From a checkpoint of a small transformer trained on Wikipedia: a variant of Muon for these matrices, 385M tokens.
MLP neurons of a small language model. Each row is named by its layer, matrix (gate and up: input weights) and neuron, and shows model dimensions 16-111. Each number is 50 + 12 x the weight over its row's rms, rounded and kept within 0 to 99. A neuron's up and down rows have the sign that makes its largest values positive.
After each neuron's rows, "fires after" lists the tokens most often just before its 100 highest values on Wikipedia text that the model never trained on.

L5.gate699:60 57 61 54 43 64 55 69 44 70 57 36 33 28 62 56 68 75 69 62 52 76 59 42 56 45 44 54 65 74 48 53 40 67 56 50 55 49 58 46 52 45 41 33 66 41 30 59 44 72 51 51 47 38 33 55 49 64 51 42 54 48 30 36 46 51 52 69 66 35 58 32 67 44 46 77 53 52 48 62 31 41 49 32 45 41 23 36 45 66 58 57 41 49 58 53
L5.up699:42 46 47 51 47 47 43 34 68 49 56 49 52 42 60 63 36 56 46 39 32 50 16 72 46 41 51 48 58 60 67 36 51 57 62 50 47 53 49 62 62 44 35 64 41 62 55 50 53 51 56 55 68 56 56 46 56 37 57 24 64 44 56 48 37 19 49 49 61 35 41 35 77 43 46 67 55 46 65 38 74 31 52 39 44 69 24 56 64 35 66 41 51 65 46 57
fires after: "g", "c", "d", "oun", "u", "im"

L5.gate287:61 64 56 54 00 35 65 47 56 59 57 53 58 62 24 56 56 54 56 59 42 26 57 55 44 45 54 67 50 66 25 58 52 59 41 50 34 61 59 75 55 58 41 51 40 65 41 44 60 52 44 45 61 72 51 50 24 40 63 44 48 27 60 33 35 51 39 44 67 43 49 44 24 53 34 48 48 42 50 51 57 57 60 47 43 54 53 66 64 43 54 63 20 46 34 43
L5.up287:49 57 33 46 46 58 55 31 71 37 42 45 48 62 32 53 66 48 65 16 49 53 60 55 38 46 42 74 51 48 61 65 69 31 42 34 39 59 59 55 23 62 53 34 62 53 63 45 30 42 30 55 44 54 65 62 58 37 47 46 63 58 52 54 47 44 53 58 54 69 67 26 35 66 52 52 46 56 45 74 35 69 40 47 39 28 79 43 44 42 62 53 54 53 45 53
fires after: "l", "ol", " ", " L"

L6.gate247:44 70 32 34 63 29 33 60 51 59 36 37 57 50 46 40 48 35 41 71 51 70 51 45 58 59 40 43 68 51 39 63 42 38 56 52 51 49 64 53 44 41 50 37 38 61 55 54 35 60 58 34 55 37 38 70 47 61 36 63 62 55 41 59 40 36 70 60 40 47 34 62 39 48 47 23 33 42 52 35 66 53 58 68 40 52 61 34 32 44 51 36 51 70 61 63
L6.up247:46 63 45 30 58 30 46 76 70 42 52 41 47 36 54 52 69 46 44 58 48 91 49 36 36 54 70 44 45 58 48 58 57 48 47 42 55 39 47 54 67 38 63 54 57 62 55 63 43 69 62 34 81 67 45 60 49 58 54 55 36 50 43 50 55 33 64 63 48 47 40 54 44 58 57 34 55 21 52 46 39 70 58 51 45 58 65 66 48 63 56 42 63 34 74 49
fires after: ",", " al"

L3.gate310:54 51 47 40 56 52 51 34 56 42 50 41 22 51 70 59 29 51 63 62 40 50 59 50 46 52 34 34 41 57 68 44 49 63 38 48 50 28 59 59 50 49 40 46 63 27 45 38 65 56 37 57 55 25 61 29 42 58 45 48 42 63 57 50 61 43 60 46 18 60 32 54 37 54 59 55 53 40 56 55 58 47 49 49 41 76 33 56 40 51 48 48 48 51 35 34
L3.up310:55 75 41 47 53 49 46 43 21 49 56 51 49 39 55 50 21 51 59 65 59 51 47 39 63 51 58 54 36 43 55 57 49 56 60 57 47 32 55 43 29 55 47 49 47 47 31 38 70 68 52 32 54 31 61 26 39 56 29 55 42 55 55 50 60 56 44 57 43 55 63 69 52 48 58 45 63 52 43 51 43 46 54 46 53 71 44 52 60 45 52 43 46 54 35 33
fires after: " c", "oun", "r", " r", " m", "c"

L3.gate215:52 33 44 42 37 48 62 59 36 50 23 85 45 43 36 53 58 64 46 32 44 51 73 51 59 30 48 53 35 69 57 36 70 48 43 42 45 33 37 52 49 63 38 64 47 47 38 66 37 41 70 55 43 40 56 41 49 45 69 38 40 69 55 44 54 58 37 59 60 30 79 49 55 59 36 65 43 22 47 62 49 52 44 58 53 27 67 66 61 40 57 46 58 36 61 51
L3.up215:58 55 59 66 39 57 50 51 73 67 44 37 40 39 36 51 60 44 52 60 39 43 28 16 43 46 58 56 50 56 48 52 46 36 55 34 50 61 52 42 44 74 58 29 51 53 64 18 57 54 46 46 55 15 67 69 62 43 63 50 52 35 47 58 52 45 51 73 46 70 38 53 40 54 56 34 46 27 46 26 55 62 35 33 57 40 27 35 66 39 43 59 35 39 44 53
fires after: " E", " A", " I", "m", "s"

L3.gate494:55 47 34 27 52 51 44 24 60 26 51 54 43 64 55 41 65 48 37 64 71 39 38 52 42 59 34 57 53 44 48 82 43 41 54 30 53 54 49 21 35 46 32 46 50 35 68 32 45 64 47 49 51 46 49 31 55 70 36 35 35 62 39 54 64 54 45 43 57 63 55 47 42 56 63 37 59 56 40 48 57 63 48 75 33 81 51 49 55 46 65 48 34 66 33 42
L3.up494:53 48 29 68 48 38 47 46 46 37 39 33 55 47 60 57 38 45 34 45 60 46 49 55 56 38 42 27 66 44 53 69 48 50 22 48 46 37 58 52 61 72 22 47 51 42 68 29 47 51 59 37 44 34 42 47 61 45 74 68 62 48 65 46 57 74 38 49 45 44 51 60 41 76 36 45 48 44 71 52 67 47 46 44 35 56 60 54 70 62 58 61 16 34 44 51
fires after: "20", " C"

L6.gate600:74 35 54 60 72 31 43 51 46 64 56 58 50 50 47 54 49 35 50 29 57 65 26 54 45 52 47 33 33 54 41 50 63 41 62 47 46 56 67 62 64 47 36 53 51 62 82 59 44 46 88 62 60 57 59 51 44 41 61 70 42 46 39 37 34 26 58 43 48 30 78 66 64 62 69 47 43 59 49 56 31 54 36 53 62 68 55 48 42 36 78 40 71 56 42 45
L6.up600:55 39 72 32 39 45 59 30 60 35 17 35 57 41 64 59 51 51 45 54 50 40 59 39 41 72 61 72 47 50 37 43 51 55 26 57 41 51 56 46 50 43 47 39 24 53 51 36 58 40 49 55 62 68 43 34 65 66 35 45 25 58 41 62 78 48 48 53 46 54 62 63 43 51 49 36 35 39 44 55 36 69 42 41 43 63 33 52 64 21 60 30 44 39 48 40
fires after: "u", "r", "i", "qu", "z", "uc"

L5.gate35:52 52 67 66 51 27 54 45 58 46 58 40 48 53 50 62 68 64 62 45 64 58 50 59 56 52 45 27 64 50 44 53 44 60 38 36 60 45 52 67 60 58 53 57 67 45 31 49 36 60 68 63 42 32 59 40 70 51 45 44 62 51 48 43 59 56 41 51 56 54 45 44 57 28 53 58 57 45 41 57 26 69 61 57 49 49 78 38 55 73 61 49 36 46 46 39
L5.up35:51 49 43 46 26 35 47 42 41 34 38 37 50 65 47 69 23 60 54 69 29 60 60 46 53 41 53 48 45 50 53 59 34 66 62 56 46 35 43 52 41 57 56 53 41 46 41 36 68 63 62 25 37 51 56 38 63 87 52 61 55 46 25 41 55 39 43 48 55 72 68 36 67 58 57 60 63 49 54 50 29 52 61 23 53 31 48 37 44 34 28 59 61 39 47 27
fires after: "v", " M", "us", "oun", " m", "ad"

L3.gate27:51 51 44 53 46 51 47 64 57 45 44 43 44 40 29 57 47 31 54 51 54 62 51 48 39 58 65 48 48 58 62 58 57 76 64 45 61 58 45 48 44 64 48 56 56 51 52 40 33 43 49 42 54 71 58 40 27 47 59 57 71 50 36 48 65 34 53 55 55 47 47 33 28 61 61 37 28 59 34 61 58 44 33 51 49 72 55 41 55 25 43 52 41 78 49 49
L3.up27:43 32 57 54 39 40 49 41 59 63 53 75 40 73 55 17 67 72 46 58 33 49 33 67 56 46 54 54 57 73 51 63 40 48 56 41 54 53 47 52 45 71 34 38 41 48 32 50 49 70 37 44 46 50 50 47 54 51 65 36 63 45 47 47 74 53 50 63 57 67 41 45 55 60 57 45 27 71 32 34 55 45 61 41 45 67 48 54 38 24 52 58 31 56 39 46
fires after: "m", "om", "ot", "p", "um", " m"

L8.gate266:55 50 26 65 50 59 48 57 60 47 63 35 40 31 45 64 38 42 46 38 47 49 47 53 47 46 69 50 63 43 55 70 49 63 58 32 38 52 52 45 75 32 48 50 38 45 43 70 76 51 44 42 57 41 53 50 53 49 26 71 65 44 51 53 53 64 46 67 49 50 49 50 27 34 54 57 41 53 29 43 43 61 49 52 58 28 60 57 57 61 28 55 29 45 50 46
L8.up266:37 54 30 46 50 49 56 32 60 56 63 38 54 38 36 46 50 29 46 49 52 75 42 48 45 66 47 59 47 42 47 64 19 54 29 34 45 38 30 45 40 52 73 49 45 33 55 61 51 47 42 61 42 66 26 59 57 36 42 43 28 50 63 74 48 36 45 66 57 45 43 44 40 64 36 53 38 62 50 58 56 43 54 63 47 31 52 52 61 52 18 61 31 42 72 51
fires after: " a", " m", "ic", "r", "o", "A"

L6.gate206:54 52 28 51 52 34 69 51 58 43 55 43 43 40 56 42 55 56 45 65 63 57 50 56 44 55 52 62 43 64 35 59 40 39 66 69 56 63 27 25 28 58 48 63 66 36 46 63 45 43 38 31 43 59 47 39 48 52 44 54 57 71 64 48 31 67 35 27 43 39 67 51 51 50 58 48 62 49 51 62 68 58 38 39 61 41 54 47 36 66 91 54 66 25 54 50
L6.up206:29 49 55 51 54 28 60 71 44 69 40 52 42 33 61 15 37 41 51 31 46 48 53 07 49 48 50 51 63 36 49 52 64 35 43 48 59 43 64 57 51 68 41 53 56 53 53 39 62 45 47 56 31 52 59 60 63 55 67 53 58 60 31 33 49 67 47 33 32 50 47 45 57 55 64 39 59 30 59 27 24 63 59 62 54 47 49 62 60 27 61 50 40 45 60 50
fires after: " D", " d", "e", "es", "st"

L3.gate180:47 55 45 43 35 42 46 47 37 39 61 53 68 52 34 43 65 62 70 34 30 34 52 31 51 51 50 44 57 64 34 51 09 52 63 59 48 53 39 51 49 59 59 63 49 50 40 46 35 49 40 41 44 45 57 50 55 48 43 27 44 44 53 32 39 50 24 63 53 29 37 41 54 43 25 43 37 51 55 43 80 54 59 55 47 38 36 54 43 41 55 46 59 46 51 60
L3.up180:56 64 56 36 59 34 55 47 43 38 54 35 63 25 28 38 48 60 57 40 41 23 45 35 63 44 51 63 45 74 39 44 28 41 56 32 52 41 44 49 45 66 62 46 48 74 34 47 37 60 41 57 63 41 53 60 49 34 66 48 49 35 60 42 54 60 32 58 44 48 47 47 61 48 63 56 44 38 25 39 73 53 47 43 49 65 43 37 53 46 62 42 46 39 51 65
fires after: " E", " I", " J", "E"

L3.gate537:49 31 59 45 44 53 52 54 43 63 50 34 51 46 63 67 48 62 32 59 35 51 59 44 45 33 35 56 53 47 58 58 59 45 54 64 48 50 38 37 46 46 42 36 37 50 65 32 70 77 31 51 46 45 60 51 49 32 61 62 40 38 51 34 43 65 37 46 68 55 58 51 51 35 50 50 48 30 64 55 43 35 33 48 47 41 34 43 49 65 69 47 49 54 47 69
L3.up537:51 44 63 53 56 59 43 59 45 57 39 37 59 49 48 71 50 75 34 44 38 54 63 52 40 27 45 59 56 58 47 60 61 34 77 66 52 69 32 31 65 55 34 35 25 37 55 54 56 75 48 57 47 40 74 67 45 56 51 43 33 37 52 36 35 68 52 47 57 52 56 47 44 45 53 56 41 52 59 67 16 30 27 45 49 53 56 44 58 83 60 54 44 47 38 62
fires after: " d", "c", "ort", " B", " t", " C"

L6.gate55:50 68 57 52 53 36 34 45 65 60 48 45 35 44 44 57 43 41 49 31 60 65 44 46 61 47 56 38 35 47 42 19 57 25 53 58 44 62 45 68 35 50 38 48 56 55 57 45 39 57 34 46 52 30 78 60 48 60 55 55 53 58 41 35 81 44 46 45 35 35 69 44 49 79 63 37 47 51 62 71 50 63 51 65 64 47 38 45 66 33 46 52 59 46 51 53
L6.up55:46 39 40 41 42 48 43 46 43 48 48 47 39 62 32 56 49 49 28 51 72 70 55 54 49 46 56 69 45 48 41 43 61 64 49 55 67 57 49 63 56 47 56 48 52 39 27 51 43 25 43 56 44 49 51 47 31 72 59 54 25 58 47 23 69 42 56 77 42 38 64 63 48 57 49 63 54 32 53 56 56 50 50 55 61 58 60 57 66 34 56 37 69 38 60 46
fires after: "r", "he", "u", "w", "v"

L6.gate356:43 63 57 54 62 43 57 43 41 29 48 59 41 58 58 49 71 41 44 64 45 46 31 68 33 50 56 67 38 49 44 54 49 64 62 70 63 62 44 51 43 67 51 56 50 51 44 33 57 42 52 50 47 42 34 57 50 48 47 65 36 58 58 57 61 67 36 45 52 42 56 36 65 66 62 25 48 38 73 54 54 41 40 40 31 43 44 28 33 28 71 48 28 57 47 67
L6.up356:52 54 59 62 34 65 29 43 30 48 46 55 33 55 53 24 49 63 48 45 62 58 51 38 67 49 41 57 58 42 54 67 31 46 60 18 50 63 48 60 60 52 68 36 41 54 36 38 66 60 49 54 26 65 35 38 49 42 46 59 61 52 61 42 68 50 56 44 50 45 44 37 33 58 52 56 47 55 53 30 42 88 71 43 60 65 52 28 35 49 47 46 55 69 37 38
fires after: " m", "i", "m", "at", "im"

L2.gate394:80 62 69 54 39 52 47 52 59 67 66 53 19 56 50 35 57 50 47 58 52 40 49 35 48 38 39 50 50 44 53 49 57 75 52 57 47 50 67 28 35 51 24 38 42 24 61 38 62 73 49 42 47 49 39 29 19 49 54 38 40 70 56 53 37 62 42 71 53 51 35 67 55 48 48 36 48 48 47 26 71 55 50 51 35 57 72 64 61 49 54 63 58 53 35 23
L2.up394:82 51 72 65 57 63 47 65 46 64 49 32 38 67 61 42 64 36 32 56 55 34 49 60 25 55 43 45 51 59 61 49 46 54 55 44 32 45 63 47 53 55 24 47 45 36 74 28 49 48 50 71 50 35 49 36 42 38 55 44 44 53 58 38 39 54 75 59 64 50 55 70 68 42 42 42 47 35 40 45 87 46 62 65 24 51 61 50 57 56 56 62 56 31 36 28
fires after: "20"

L5.gate680:45 55 49 48 44 39 47 37 48 52 63 73 53 25 50 70 48 32 60 49 48 46 42 53 53 81 56 34 50 24 45 38 17 55 65 52 56 45 41 45 42 61 57 33 33 18 43 40 84 36 56 65 49 43 28 49 55 43 35 44 39 58 53 47 40 39 41 61 49 42 64 28 35 56 55 65 38 37 68 62 48 35 37 78 37 44 54 44 46 54 59 60 32 52 40 62
L5.up680:51 58 59 53 59 54 40 65 41 50 39 52 25 43 37 66 63 39 67 53 53 70 48 64 66 58 56 21 42 46 53 56 31 52 45 39 48 47 55 41 40 54 29 47 35 50 65 44 58 39 61 63 44 58 44 49 67 60 42 49 53 55 56 47 51 33 50 69 43 66 46 37 40 63 46 70 26 37 77 82 67 39 54 61 45 37 47 48 57 78 54 61 25 55 68 53
fires after: "ac", "r", "id", "ic", "ct", "and"

L2.gate199:50 62 66 44 52 45 57 51 49 55 63 47 61 70 44 56 59 53 66 28 48 44 61 50 58 32 35 47 42 42 30 59 51 65 52 47 66 49 51 46 41 37 53 50 45 56 43 62 62 75 61 62 61 49 31 41 69 31 43 38 39 41 53 66 79 56 36 58 44 41 49 32 55 43 52 64 42 22 43 52 55 55 52 45 34 61 57 32 57 45 77 62 41 53 63 57
L2.up199:37 45 37 46 45 43 43 43 43 35 59 41 41 58 85 67 58 44 46 46 56 23 33 42 71 26 29 43 64 42 24 60 57 51 57 37 55 45 60 50 50 37 59 47 51 60 68 54 46 54 60 67 62 39 43 27 66 24 27 29 06 43 50 52 60 47 52 50 45 42 41 35 68 56 37 57 50 26 60 50 60 52 47 37 53 70 34 33 35 40 60 61 46 50 60 70
fires after: "oun", "ry", "u", "al", "y", "e"

L8.gate155:38 50 76 56 56 47 60 61 57 53 61 56 42 31 23 54 41 33 67 58 22 36 23 73 49 49 50 58 53 55 59 47 59 58 40 41 49 66 57 52 60 49 49 62 49 50 33 50 37 50 54 42 43 63 63 56 51 34 67 37 30 48 64 56 44 44 47 53 51 52 36 46 58 45 33 68 61 48 41 57 89 54 64 39 49 52 47 29 44 64 27 48 44 47 52 39
L8.up155:34 34 52 57 66 59 45 59 50 52 69 55 32 44 37 60 60 81 46 54 50 40 58 38 55 57 55 71 52 41 50 52 49 44 56 61 51 64 62 48 40 40 64 46 33 59 43 52 42 46 61 42 30 48 42 59 52 44 43 48 51 48 64 45 76 23 42 57 53 37 31 65 53 33 40 63 54 62 36 35 53 45 40 49 80 33 50 55 42 39 60 55 48 61 50 39
fires after: "e", " U", "a", "u", "o", "ra"

L6.gate431:47 76 56 40 48 36 40 52 60 49 67 58 64 41 67 52 58 46 46 67 35 62 57 38 54 55 55 56 56 52 33 51 36 69 32 32 66 22 53 35 52 81 69 52 57 40 51 48 37 64 74 31 47 45 41 44 36 45 30 65 62 72 47 62 58 61 49 51 53 58 60 37 40 58 46 48 60 52 35 25 60 36 63 41 59 66 47 42 44 54 63 61 65 51 41 39
L6.up431:49 59 42 37 49 61 39 30 40 29 42 52 49 61 59 64 48 30 40 42 46 41 56 54 39 45 57 35 39 23 50 58 41 55 69 40 45 33 43 59 59 64 41 57 23 54 55 48 38 35 50 52 51 22 52 45 73 70 31 46 67 38 35 40 79 32 56 56 49 49 58 38 58 42 57 40 65 49 58 65 51 51 60 40 45 56 67 48 35 68 27 51 38 40 38 49
fires after: "n", "t", " W", " M", " m"

L3.gate373:48 53 48 54 22 52 37 55 35 59 48 56 45 55 49 41 43 43 30 32 18 47 40 39 52 49 38 46 65 47 55 44 25 41 43 43 59 50 76 40 54 48 35 47 57 33 70 63 72 59 79 31 48 44 43 58 48 61 57 29 37 39 48 50 54 55 58 52 39 51 65 68 37 46 31 43 49 40 49 55 74 55 53 63 50 63 57 59 65 48 55 55 44 48 30 62
L3.up373:55 55 52 53 52 72 39 63 49 64 43 43 52 54 44 36 38 34 22 34 47 35 44 58 40 44 40 49 62 40 49 48 20 47 53 42 66 46 61 52 63 40 47 42 42 35 53 53 60 42 69 24 52 48 43 54 51 57 48 23 43 51 43 27 48 59 59 49 42 48 72 59 49 45 31 47 51 45 56 80 69 44 34 74 62 58 63 59 65 54 58 45 64 47 45 49
fires after: "20", "19"

L5.gate255:43 49 65 54 34 71 56 64 32 48 66 52 61 57 53 44 55 31 51 58 47 54 69 52 60 56 35 38 46 59 19 47 52 48 51 56 39 53 46 46 55 53 52 52 49 58 71 31 45 68 42 43 65 37 32 62 56 71 59 56 62 55 40 48 62 63 57 55 48 46 49 62 57 36 36 57 53 41 32 68 53 56 46 32 76 80 27 28 42 49 37 59 60 53 60 71
L5.up255:39 60 60 38 82 54 80 62 43 57 65 47 67 64 52 48 63 45 54 52 42 55 53 42 46 52 50 60 83 57 36 36 49 43 71 68 76 45 16 59 71 52 51 46 55 40 38 41 48 70 43 54 68 35 51 52 35 57 66 58 59 55 43 49 23 46 38 24 46 72 40 45 58 37 48 39 46 41 41 61 44 56 56 38 34 51 30 56 47 38 54 47 52 53 66 58
fires after: " ", " J", "e", " st", " St", "et"

L6.gate298:46 54 54 56 21 32 57 65 47 41 49 33 53 54 43 51 75 34 60 31 49 62 66 47 64 52 43 42 53 59 31 34 65 36 48 20 47 62 47 53 65 53 45 48 43 63 32 45 47 35 53 55 45 57 37 58 52 55 64 49 60 50 66 71 45 54 61 60 40 26 62 60 36 50 57 51 48 48 52 62 28 42 35 54 48 46 56 48 58 58 53 72 68 54 61 60
L6.up298:62 44 59 64 70 54 63 59 40 69 54 36 40 38 42 34 53 67 53 43 58 43 43 63 39 61 35 36 46 50 25 44 61 45 42 36 53 59 26 71 51 54 50 62 47 53 54 52 44 36 35 57 53 33 58 40 67 38 55 51 59 68 39 36 49 45 36 58 47 47 53 39 65 51 44 54 26 53 47 43 26 55 74 57 57 57 63 62 56 45 56 64 56 40 39 26
fires after: "ir", "g", " St", "ur", "e"

L6.gate177:58 59 36 64 90 71 59 64 38 65 33 42 45 64 46 66 38 68 58 55 52 51 30 50 41 41 33 29 50 53 54 80 47 61 31 45 47 27 47 70 56 46 55 57 33 68 53 45 39 47 48 52 54 53 47 39 35 55 43 66 42 45 62 53 35 63 53 54 58 60 42 58 41 42 49 49 52 51 64 65 52 59 29 45 58 62 54 52 59 39 21 37 60 51 56 56
L6.up177:54 49 50 52 72 70 57 68 39 56 26 53 44 38 43 44 37 52 66 39 58 66 60 35 15 56 32 41 53 54 67 56 42 49 62 52 55 20 60 41 63 39 69 48 45 49 61 78 42 62 61 43 62 74 53 42 61 59 52 48 52 58 45 32 48 48 70 48 62 30 31 49 37 52 53 40 45 35 53 75 57 53 34 44 47 48 22 52 44 63 57 27 61 49 57 63
fires after: " wh", ",", "ac"

L3.gate8:19 54 63 45 31 30 60 61 59 64 29 51 47 35 54 50 54 46 75 43 38 55 48 48 45 43 32 49 51 50 48 72 46 51 47 62 53 42 57 43 54 53 70 55 55 61 65 58 80 52 60 54 44 68 40 31 20 43 36 61 57 38 46 44 21 51 36 45 46 52 55 31 55 57 53 49 57 53 43 59 30 43 44 44 45 48 60 71 52 51 77 64 61 59 44 59
L3.up8:40 61 61 59 34 47 53 56 46 47 32 46 68 55 52 67 40 51 71 37 47 45 48 52 45 49 42 70 67 48 40 58 60 43 48 55 35 48 40 53 51 54 53 49 59 61 74 37 78 55 63 57 49 55 65 56 43 26 52 41 38 50 25 35 24 47 38 24 52 57 50 37 40 43 62 33 54 36 38 47 45 42 51 60 46 51 57 71 59 44 72 63 33 45 59 76
fires after: " Ch", " d", " B", " ch", " D", " b"

L3.gate296:31 51 71 45 37 31 54 50 33 57 27 36 46 56 58 53 38 50 23 49 34 51 31 22 62 51 60 74 55 46 36 53 55 46 41 54 52 59 39 63 64 70 63 75 45 52 51 70 39 56 57 56 46 52 70 61 51 52 39 57 47 43 37 57 51 49 53 56 62 52 59 45 53 52 53 54 42 35 56 55 37 56 54 63 62 58 49 49 63 49 55 83 22 35 44 60
L3.up296:35 49 83 57 32 51 66 64 39 54 32 35 60 59 44 48 47 46 30 46 43 61 39 45 60 41 50 63 57 59 56 50 70 48 53 52 45 55 38 64 59 59 65 47 49 62 61 66 62 60 46 64 42 58 64 56 45 50 64 36 46 52 12 52 32 55 53 37 62 64 53 37 56 62 57 54 54 28 38 54 36 48 31 37 58 69 32 63 79 47 52 78 43 42 38 39
fires after: "19", " B", " D", " b", " K"

L3.gate28:38 59 50 42 36 42 74 67 41 24 47 48 37 42 54 56 49 52 50 43 54 71 61 34 48 58 32 60 48 76 70 63 48 52 47 69 38 49 52 59 43 64 59 33 45 60 47 53 45 37 55 45 56 31 77 38 45 40 30 60 53 36 67 68 41 47 39 49 60 90 58 48 41 47 48 36 52 28 42 50 62 36 18 51 38 54 48 52 63 38 45 39 35 36 39 57
L3.up28:59 79 48 49 43 31 63 67 36 59 57 59 39 32 31 47 40 46 51 44 64 54 70 39 51 70 38 60 56 73 62 45 43 54 24 50 49 64 73 51 48 51 46 29 44 49 39 52 41 45 38 64 56 43 83 44 41 51 67 65 72 50 51 67 32 51 33 47 54 72 50 44 64 49 55 58 48 28 33 59 53 27 38 42 51 61 54 47 60 55 52 43 55 49 35 57
fires after: " b", " E", " B", "ab", "B", " s"

L5.gate219:30 46 52 26 70 41 45 54 49 50 33 36 32 23 45 72 46 39 52 56 50 47 43 54 29 60 38 36 60 39 42 61 45 70 55 38 44 44 41 63 58 61 48 33 42 54 43 52 46 42 71 54 42 44 62 30 63 25 26 47 63 40 64 55 42 28 31 58 43 52 59 52 43 57 42 52 40 37 59 63 50 51 25 69 40 58 74 51 33 47 57 53 49 47 67 51
L5.up219:44 65 41 58 63 54 56 44 50 65 39 52 46 41 42 62 49 40 31 45 49 47 43 27 53 69 55 45 57 58 57 47 51 61 27 51 48 36 36 40 61 30 50 72 58 57 33 67 58 41 56 46 39 38 55 60 68 37 51 43 68 56 56 41 80 62 31 40 65 37 44 62 76 67 53 52 40 46 37 56 49 50 68 70 38 47 45 53 43 49 57 27 55 50 43 40
fires after: " m", "ain", "s", " B", " b", "h"

L6.gate331:44 34 57 53 39 52 44 34 44 52 65 45 48 59 61 55 57 56 58 57 41 67 41 62 48 40 32 49 41 43 45 32 63 72 40 64 40 53 37 26 45 65 52 39 61 46 64 42 34 42 63 35 56 61 52 39 32 50 51 49 39 70 36 48 34 49 43 37 26 68 57 53 35 33 68 39 49 72 53 81 40 58 43 76 33 63 61 60 41 56 32 66 42 80 47 53
L6.up331:68 43 45 59 56 43 39 34 67 48 59 54 32 34 55 34 53 76 30 50 44 62 56 53 45 56 58 42 54 55 48 25 59 64 57 43 45 66 76 54 51 53 48 40 59 56 47 57 47 70 51 32 37 57 35 52 38 54 40 54 58 45 64 40 54 39 66 60 53 55 39 43 55 46 58 39 57 47 58 45 50 56 37 37 44 75 53 53 57 63 61 52 44 56 37 56
fires after: " t", "p", "s", "t", "g", "m"

L6.gate640:43 67 64 54 34 48 69 46 65 45 30 57 31 39 40 54 24 49 52 51 41 40 53 33 50 60 43 33 50 56 38 46 60 46 48 68 57 57 42 47 52 46 54 43 60 35 43 53 40 52 63 39 60 76 33 52 46 20 64 47 44 33 54 48 59 66 35 48 50 55 34 52 74 35 37 61 73 60 47 53 40 67 74 37 44 56 35 58 47 57 74 56 46 50 33 49
L6.up640:40 22 24 48 58 43 77 41 46 40 54 71 54 62 26 50 30 58 48 53 42 54 40 56 26 46 63 83 41 47 39 55 62 54 41 46 41 46 29 53 51 46 73 62 50 59 65 40 45 63 43 48 47 68 34 61 44 47 43 41 54 46 43 29 61 68 35 55 49 52 45 38 55 60 47 36 50 53 43 58 22 59 50 34 54 21 81 65 38 72 39 52 59 51 27 27
fires after: "k", "o", "as", "ak", "a"

L10.gate345:48 56 65 83 77 43 42 40 60 53 74 65 80 45 44 53 46 47 68 55 58 51 51 32 41 60 66 39 55 45 44 23 30 50 50 55 44 54 48 57 39 50 54 70 60 64 54 42 40 72 41 47 52 37 72 36 37 64 26 54 46 38 45 64 59 55 58 57 55 48 49 70 18 51 57 35 50 30 61 39 58 71 45 58 54 55 69 69 25 38 47 53 49 54 51 53
L10.up345:58 46 53 48 72 66 37 62 48 56 58 37 81 37 61 55 45 54 52 52 71 53 57 24 41 54 46 37 49 42 52 74 45 53 70 57 60 73 66 35 54 70 77 61 58 46 50 50 62 45 42 36 65 57 78 32 43 69 74 37 69 25 65 40 54 56 66 56 52 61 67 49 49 51 40 31 39 61 31 81 62 47 69 60 60 45 64 45 43 50 43 45 35 27 48 52
fires after: ",", "s", " A", " in", "es", "A"

L5.gate349:44 59 46 45 61 19 36 60 45 56 47 58 21 46 45 89 42 42 38 56 49 50 47 48 61 46 39 49 53 50 61 75 61 32 41 36 51 39 47 58 62 65 38 42 56 18 42 52 37 48 56 61 27 37 45 40 28 35 48 61 61 25 53 55 39 68 38 49 49 31 51 47 67 44 39 65 23 53 65 51 41 72 57 64 60 44 49 34 58 46 44 50 48 48 61 65
L5.up349:26 53 40 28 57 62 33 49 38 61 61 46 48 39 54 59 28 31 40 58 42 55 61 55 44 72 48 37 57 39 47 51 53 37 57 41 57 65 50 68 44 62 70 37 59 43 29 48 56 38 43 50 44 49 33 33 42 53 40 69 73 53 35 61 65 69 49 59 41 58 46 54 72 62 55 55 59 15 41 70 63 62 42 54 54 37 64 27 39 40 59 39 37 53 41 47
fires after: " of", " b", "d", "f", "ad", " B"